{"n_layer": 9, "d_model": 640, "n_head": 10, "n_kv_head": 5, "head_dim": 64, "d_mlp": 1728, "vocab_size": 20486, "activation": "swiglu", "norm": "rmsnorm", "norm_place": "pre", "norm_eps": 1e-05, "positions": "rope", "rope_base": 10000.0, "rope_fraction": 1.0, "qk_norm": true, "attn_scale": 0.125, "bias": "none", "tie_embeddings": false, "parallel_block": false, "extras": ["capped logits"], "init": "uniform", "init_std_qkv": 0.0317, "init_std_o": 0.0, "init_std_up": 0.0317, "init_std_down": 0.0, "optimizer": "muon_variant", "lr": 0.00193, "lr_mult_o": 0.879, "lr_mult_down": 3.0, "beta1": 0.93, "lr_head": 0.019, "warmup_steps": 0, "schedule": "wsd", "decay_fraction": 0.845, "decay_shape": "linear", "final_lr_fraction": 0.0, "batch_tokens": [65536, 131072, 196608], "seq_len": 2048, "doc_mask": true, "train_tokens": 879700000, "steps": 6874, "dataset": "wikipedia_en"}
MLP neurons of a small language model. Each row is named by its layer, matrix (gate and up: input weights) and neuron, and shows model dimensions 506-601. Each number is 500 + 50 x the weight over its row's rms, rounded and kept within 0 to 999. Numbers have three digits each. A neuron's up and down rows have the sign that makes its largest values positive.
A block is one neuron, or neurons of one layer that tend to fire together. Before each block is what it responds to, as a language model described it from the Wikipedia text at the highest values.

Description: Section heading closers
L3.gate526:548495540559411588531540531476534558482549449503458505454463475454474540437537479406503507569453559635437505543404395511550501526512548580571567474439495470568522558491458459437480496606502557456476500472516480515505446494539539480577414532577518521508493534520467599520398440536495502465
L3.up526:548461543505488505495486453467592601473477485507478508552504571492493582419487450461510383451503544571415430447396524584483491477550575565554530452510475522532524551428458524462456470610463433535504397527526489546519506461510538489612480500522472441484537536545498565447484402586494563597

Description: Numbers within data rows
L4.gate78:555473486448542570435533443515497492486383470482534524497496418385487563440521471503464510535520536496475512367436480573407452563408476494542347479552597535407520486498568447536536485507501543519509502492437456425511461444488462462529506601444518623473550595540554505554429569497520525476
L4.up78:568568531509443510545566554440479521418482510524412436420455451413388510527563473487476465450410549490456508486525518514501494540535617459492494380513496489533538483497547486436530521513541427470508498532551517572492511490568444530520554465498488480530507494564427565418457581474561459525
L4.gate489:629486540526454455471485506460419430501469429501410538486537529456476501453442571539530517445430538548467499565445455424427576428563482554487518529592486433456532495496471540552451503532450437490419608480525530445503590427526451530456613539471572605476536496478460542567498478604580433491
L4.up489:567552554527499618512486509454543474466473491394518552559466487470574504602515427554425500452522484553471412571565540531491484474488532507427483501487410427568469495544483613479501510489517479527499580514530530515594466555489515517417545407533484459521424410457606548548456485536552548595
L4.gate597:406478498471649591510385467500482514408546524517407461516444468551437499535561424514520496429580508443490438540547470499448449510485426491508550402575503487462572547392559523492553508485459518502434491499488571601474558426558573489558598562650460410527461502513471467468449523558575498516
L4.up597:584488549531518508527438451526470515533588434456445442518523494476544507543512572450521527451468495490513487520453469410434400454481442539506510498512534511501460566442503520478523460445520544429479451421455393488529464537579577520513319502470583511432492521443474555470516508485513471470
L4.gate1537:495512480466506427473460560510461426455450464495446460484476512432508403418495512551495470428462513515543520494427523547492520604512463404520407517475503581394536530454571502556558504417501455538534456537512493497554543475427379552416606491493560481487503530454473562608403501533501486457
L4.up1537:523495481444429509451511511550537574476458440512533559589547475511513402478514555564497504488455567559534505493518526625497496509490534490509456592493459636539534492422587564638538473469490397506514465411471517434491486444530479461467425429484528465495476470563506491475507459615557478475

Description: Ordinal and ranking words
L2.gate458:505559539491564488445481510530447533516535429466454478486477502434581507457536601549525531437573575512521521553442459512498508507456512583553490451442513436474502434440492525480418482585570553509461530482511470505608509489410539444509541474493462480446449467486455531569450455465491526530
L2.up458:473482528470541443426510506579516571424498428458444562558390490474503484545483485592528543516468542498515507569488487408567514396439555557494457432461545449537475525552521494466482444593485478509433584564374442491451507431524474466527454459534552500467443438540496586457497409563499557455
L2.gate1083:506457491554530485530590499527452464495409491550573496446565434433493398483559419513446510502475475503495499526416461486537529476577478516484556488531456520525518428511528475472442434566476529516582504489473573471459550484535551507498461433558437378547510501445493451576575495390344452459
L2.up1083:540446506515545532567476439453416498491503521553619522590568520479442541475523506588405502423437523555523494603540418475515571394532499510414433499602532454473505480455524480397549525503477529445546524534478551467461527470413597478555486381417469414428482430480564527492516498438426491526
L2.gate1482:503546557497557481487458586494468520499545487480527527449567590440445561509465535571430459508512583494410486471461425454585426478527453547491580534555450517546489528463533529416522509556492471522518451451489554444513512481494521525409421578419526580426521484434427649427549447482545484523
L2.up1482:412640390501461542490499516523473557453389603482452518386569454538554479426522456531453522457465517482532503522562429518567472490579447478449491513528453380576474423565482504515455525468473555497468459554511510447497523463534498424536519559541566455615544471433462496555483450514418504512
L2.gate1483:536454464401550420475679404508445472563542525463524542517544432383420504471608481585509443482487503488598593445496469452565524503541511486486504512553433514507515476489593493485572568487435497412505582436478568555488533492518574499461436493475545472471473457573501547520445560489365526538
L2.up1483:537452527592482482537504468551538476433453610485580466423580451453519424495483460562568495396482531464538580455453505446506539544529510451500496511546406615496556533487594487441534608458567493464489480481470584575503459465388523545490511526502578466479444490513494539498522437485440501466

Description: Verbs of meaning or describing
L4.gate680:513521485538639479623547549458447452486535437464449551494439517543486567422502469433498532480404514570546518466507465537485527461518394521573447548440601496465520431589494439452514408565499513452519545492512502473439537465524514402499519502353480468557489470491482499399611544537521493539
L4.up680:506523518480474478580476558531382430553492523524518467560571467536410510562562420533413618537541533506496508453508470569538554447449450522515537496472585480500452459531404402411567472498538507515519520535389487498583535502580449543401511550436556469446552476463574491458511538480520496510
L4.gate836:470465513529528539442605445548534471585482440533479484472473506541540471507504583533518520482498465537478547553442494544485467470503449521589570504422533545453471466517484516492511431587478572480519561528452450520538501495458562587480457502504513588486487512537545584449505519560578571570
L4.up836:542458587514629539451461491546487483482519482555467560454412448548443411616605438584537520435460503572444460513471519617385513439554472455481483522544509469428522465536552494458528409510486438469593505445490465406529420472539466493550546442547459437464527563482468534551479507465478505473
L4.gate1013:440565464475508538462488510474564523532511372438409514459419482561502557539487465528459452497501526500528481500509447591496481573496428542487472544470542626461457496485471439414443479523474464509426542395455440406546544456481490452458471554530513534533605467506522527419526504421555580556
L4.up1013:424572466462445530417521480548598528435524384526512575537379456571510459579493489480481334448473541519532436535531317501515500547626397567530463577441550525526486502547436494522559506552514499545475467427471456560464462489527538588443519466479452558553529489431456427463478504490504477595
L4.gate1711:402421523484488440555530448502509487567496481496497523448478488418484524459508493442498513468467489374542478497493530433424417462605504521563498478538503520526439477535502522482486497547569513516417485556530466535484488485500500508472575408549440533519462566433485443519511510474551456465
L4.up1711:426514473508540439503558483482466527487501547514407373551476391464416529524549495442418526465442486389387496510497503540461381417501455465487445525432549583455553464474393505598537535541611582446573446518524559531461527564409527463490575403613478464518530491513474460504489470586501528542

Description: Delimiter after a number
L2.gate20:442481582459474520552546518590468572496495428466546508478518440596525514512510400557580448576482581487459418501500391416480437558570423474556527504484587510479476475551571554532516515466534492467489467507527480507465521485466471495542483551529453616400501494477470594437479528533438523559
L2.up20:539566473463515463510543437524490534502480443521463478437521431475582401464548489504478530525474493406479488470523459507374463481596453468529533509516544484492464494481467441530626537509581416465494535536572595445460458447438590536503398521459433570485462544339469592498560518456472595581
L2.gate267:515519589503510493540397546498569519483480506530454501489429542417555579458488449421480427471591529504395533492540503603416491500593469424435412406542536485466546500379430486441482525582565450441569489446452468421550557444485563557530570512501528461551489492554428566454497521555459503582
L2.up267:539600519540473499592450517466456496510461543635457427435434553490444519529596438445448594436448581534448589509537482470465505521538423513434402474524487519575522421455412500507359545605550498520513494542536382435411508586535515443558493479456558574533542448521462541471515506613517513532
L2.gate527:505508529505443438548500477536548585506525516477487507501457456523458445479522510477478483526384479587562480450466565446492533450523418485473491482466529594497493518524475520508555565394464557475592434477559436547541519547515466480499450445498510490394459550498467575490524488586578480547
L2.up527:442501608537530468438487538533532455478621476462514552454476536539498453490448524535564397486493523500457407438447406441469426561496421542426425495372518530499468447515452428472462529520571436447543352477526534512561548589525476469480510479463497510510509488505527513446483468603500491530
L2.gate1258:498595559473582486457539588526505501431480577523449534524522389432503488498514463477487467560460501566496434556460534582446491505485531478581468498471500462448475506538453567416446511420534396501499547453563541548490454487477423455543520422506501621529573417384500514516484458540489644535
L2.up1258:494538491405532487423525602562581515490553509551501453456475512513421481571502443470521460509420450542506397512508484508544506481476476478472489485539488531453510484554481511462458502593506512563475523524502564427585451450538447492574472611466516517559484469542467445487532490459506443536

Description: Before a required object
L3.gate877:498471496574556450493560450471475447521509514511482507389481414572459484500532440470441442466458429544554482577571489498551472450536441518515560486433464495548520456505524550506544444550607508447466525433497436474432519459469504561525543458495439590555584524597584452472482485629581472597
L3.up877:472508519532507495526462453456491546571464468609509514460405446491415454482612504470435463550380485495525497537496526503436499471495534417442631520502455474489461538453539517465474422523470510445507561502488499551509477418466501443480599401489434527477557507510550506490486419553514376521

Description: Section heading closers
L2.gate41:555601488592534501439636505425559450534524521537500453504506469540524501477510505460460490526383526560483437566593457549504519529505432464410543485559477442509503425469355391494428424595536529414459503554465475478473612540555429475492390560540484413524515617524441514517480556578611445513
L2.up41:530462498523565576536549543506508495441506516431629507538652551480477605559545541509582486470416532517424522499510527507481438544470431449627422492498498505462434482478472497484453455621580505504548413484529561475554402450527552495546463479551434470442499485478494476482518461503401474510
L2.gate69:474532449525597546487566520502520479580459492526447548555562548415462459503522485596591593532487521555490528484530536492488503561506554542552490475465557461498506580572437513557519441523549433534514517415528476546505486519499522482452598514600450445476486501540542552446507485483495490548
L2.up69:498501536464503487415517523582462479520445540582560483489473429515474455509447498580453432481529474492500425524521498563466516462457363600560485529521492514530504327453491506524483529471450564503591527508463515569520502477568543423520503631365524485475529562478425637524486489447525525393
L2.gate139:484457486519545436557544565507566458484472506491417391503422473509534520459515453530521524503580486473484589521585433443491457562532491436443607511519570468523469552539442494515486353488564541513505414429458462545594484454445654541594512521501438542541561515434526500451437519460433499467
L2.up139:478545485500510514475480436579410445582496566494491527408488409595563493554466533497581472554409520523537465530502646581437495497585428578509457567501536471482535654531517577510524355521396473519446503548479580543578442420547502462479451456551499430459509602529484446373545544481490450510
L2.gate1157:547469450501587543520566513505490448559539534568487493501503538502617448412463457518445611539386567544567515547433479506465477539522484516574449472438501432491543455500537589583497449554560488521535496372575506477498580500472486446575529506624443507607496530545466484489520488433430551532
L2.up1157:451521455585507552576502614553523424477495514404480475535437411423453499508495544531526450501433482451467571442449504511531482503564503505527511520557488517512442502499451535456513553464562585434448470523459528466545431561502423500489508526472524602513556492529502443529539469418489597447

Description: Distinction or category descriptors
L3.gate350:546378452491574500439525471554446513487512430465466474476557561516419524562459513506515470471526400509527504459464547574508472544637520439569379552451447531510430547481544463437551505617463415501546474579416487559471541601548509465472561522496555507504558483514521532422455389429465496637
L3.up350:432469535439438464420512507478483617450440549517454526534400523453519496457474507486415461463548420473507481582487584527565511459582559519589517474641501455462507530413512511458521576525557494473492549468513525556496529515472509476543438474646472447495552473429468556480500583496525567556

Description: Transitive verb completions
L2.gate318:483580533513437531506496447448480532460392559515358482568496467436517490469568522524459602462478466437583487522496542547526473481492531523468481555513533490484573550489490388551430405454488535514559520466478451455552587486465493524488577465608498444444479549461471544465560511513486452475
L2.up318:510490507478443501454490459608485484526544499417528509417396516456518430506483515480451533522516472478511458543455558500425556504528561597446559499496462557516439576473535565505572460502481493514457492490330405481453585573526473462495490479540533463526537495461649501555512580502510463422
L2.gate809:464516546484505464441517408545498463551461554429525575506513556548540457526503527443551445529466459499510474450623500470522437507572435552501525506370384507501532551536501482533589442561514499532491470489523531455581536440535419522438527458509445469478593438533475469510558501490579541548
L2.up809:505458527459457497383534417521501465470477488525484567498505560488482442519526523487536490509375498406557536597425504539486446560551510467469482545342497505511398496420464629484587398447503455433436537397600531512501504533567519489493587533413561472503561465499443467423667409601576471522
L2.gate908:489612490487434470421568421490518471529514457537521400464585578660607424497522469422495486340546514506426425555483498450529455505550459539468499538480495540477479497545417469490549466447475467511458507533469470419527437520556549504472484605464629514544479545519473419510459515403372460442
L2.up908:393510576530495429501556539505528519522468484429563399548512547454542502491525432480475563454435556458439465487558472502486438533471521532571536574406452526497478565550436480424534512536460535556462405542413490496517449522440457461413532531514569510552486443474426469552471495466475407503
L2.gate1654:395519450516440547426503506433557453479431493532563520489474388431571482576564385514493580418492441477429434540464549563552597407597453493580511529342481493502467486442527518491436477565521536556488507563539493413472518456596453520502451510531551491532561569528415516532533532523492574552
L2.up1654:442541538476481469479500483526553461591482471472515516494487540458511509547545492431637535427470519475472471467526494480449457507499415464493546518486489513470551485516473536454564482522469482505466521588491477456532585498486453511445511615457501514650538546545592534517482463406599460528

Description: Ordinal and sequence words
L4.gate58:471575512577558425489460608456583477457470553620488464534478463459529511418488429489479477548487494494511494515410481489544485489508520484495488473527601516533420551467482556479491493578546488497458496435587489531488513442416414638420466521531377408500475517572477551570480513514452517511
L4.up58:498466523469416462563513534547583557436550465443559548477560506474484490584517452539541486547485475554494423469410453473473528402517519492430548563447451526502546492415466585395555422547511498503544484499461579468487514497519504470438513467497485448528492423420517530387496546469458482472
L4.gate82:541471439513523476506511498552464524468498474560621431525546469453501406502553463409482586450446502513469502564536395540597511514401471453484466535520469503535500531497349497484503584465609415534474507526492507584512510521388458470558545520416478481494474438396538446510444432563541446527
L4.up82:578563461424552484537480526449508502574369439537464481463615477445464498383419516573535557476444540403518562539558479479534450538525517559504494592470519547507381607469610471457568501380456486468562508446514478511425536477554520593548465552470486483570470465592428473529582420484464548536
L4.gate142:470440512543521434512447537469507464549401530464533418453535541603535453460459523414432504484498542463600524493452488608567460511434499444517558480474499502472431506464543525482463530435568552504514534521473513505471581555450526527535479427540457406456485563475554572475510462513459453547
L4.up142:485474504544533492538516474465470519500455412538482502460550540588509438447493492486572584582509538456479544536473459507468507390459483514515490471474475562460543445438537438475458389573464513409477541542418520524447497491539479420516536503518501537516515503516486432484506494561460479487
L4.gate779:412501521617519496427483486492491543517449463451610383523491374557433543561533559455540490535530489583592582378484410607508526533559458530501486468508434575488462576607566531505551512518534514516503454552516503481548530437456466611484447468462551463487576502400490558498538475496499522491
L4.up779:571464500444434475446487512584447416509459513446616414429468415521510569598454432524523502488493527523521450501519466598431551554475469461477470476481440507506516614476586488455489482525526549516553475550497594513448567503524551523513478543362537519482533683578509537484492539517530402507

Description: Section boundary markers
L4.gate780:529459304523588456568525533447452445504484549486560471581481525466524482485462389533473391496469522512449534488605553472468541549513468605484595553496532506526494512549548548509572528564515565559521499496545450534543566496597509521499433598520552411567442542377523502573496491580484518420
L4.up780:518547532481522472506457444472539564490486455521536498506501454485463480467523566506497473514589541461494460464532484443490545494563517496459464546498571534439465530502489454496580451520483575443471519438433546524502521517569475470477503458467512551513499586472504398466490508448519483466
L4.gate1062:584582526524483525458565514460557488512514533554461548478474544434544496529571562447478468489489389499514472444520479515435500536510458544454450479421517535520445497572519471552467521499563498432519456503478516411533543441537521492541511506486541474576630523481480447531442514504480600488
L4.up1062:510513404484477514480471459486499509447518588449474537399464555476533495468487502378496552495484482445536584497457451517562467594431599514643468429421505501492524457570421461484458498487513530497497532466506439554613448517475474573470425447507459452505496482523438522442427481403481429525
L4.gate1336:425432462544540549550485494439511485455430416528426502481440525420512500443544479495499422473459552516546439528509474471549518564493430447492532439416527492451512445468468457471451478418476563428522531448497436474568501537531450495557484456557523530477537426554420482519482537525547438443
L4.up1336:498470394515576471506496432480503459495537593550506455569531494496481574554416451450570546553452500479538524491454430408539529437623459500549419456541446478457559550499521500552551561547483442456429576532470513477455452473565511469500489541494621512488527530497480593458540585489536541440
L4.gate1700:606570472500506481487525538456415433476491512491509450482512463487544524508494485418449465515503515420488447539539409405458504543593481566553525525455434621409496537519503528490536576580468502541467439461476453465478487381460538481444452508485519463555521633464497542501525459460528468517
L4.up1700:568536467561623529440496521420561518527493532462486592511553493464589482487547495394526512573476551529549501457537449466542479494485514525495484477483527528559538509475518572531557499495575565511472428582416445592482431386510514452488495533509484485588528553521480470506459401571548511555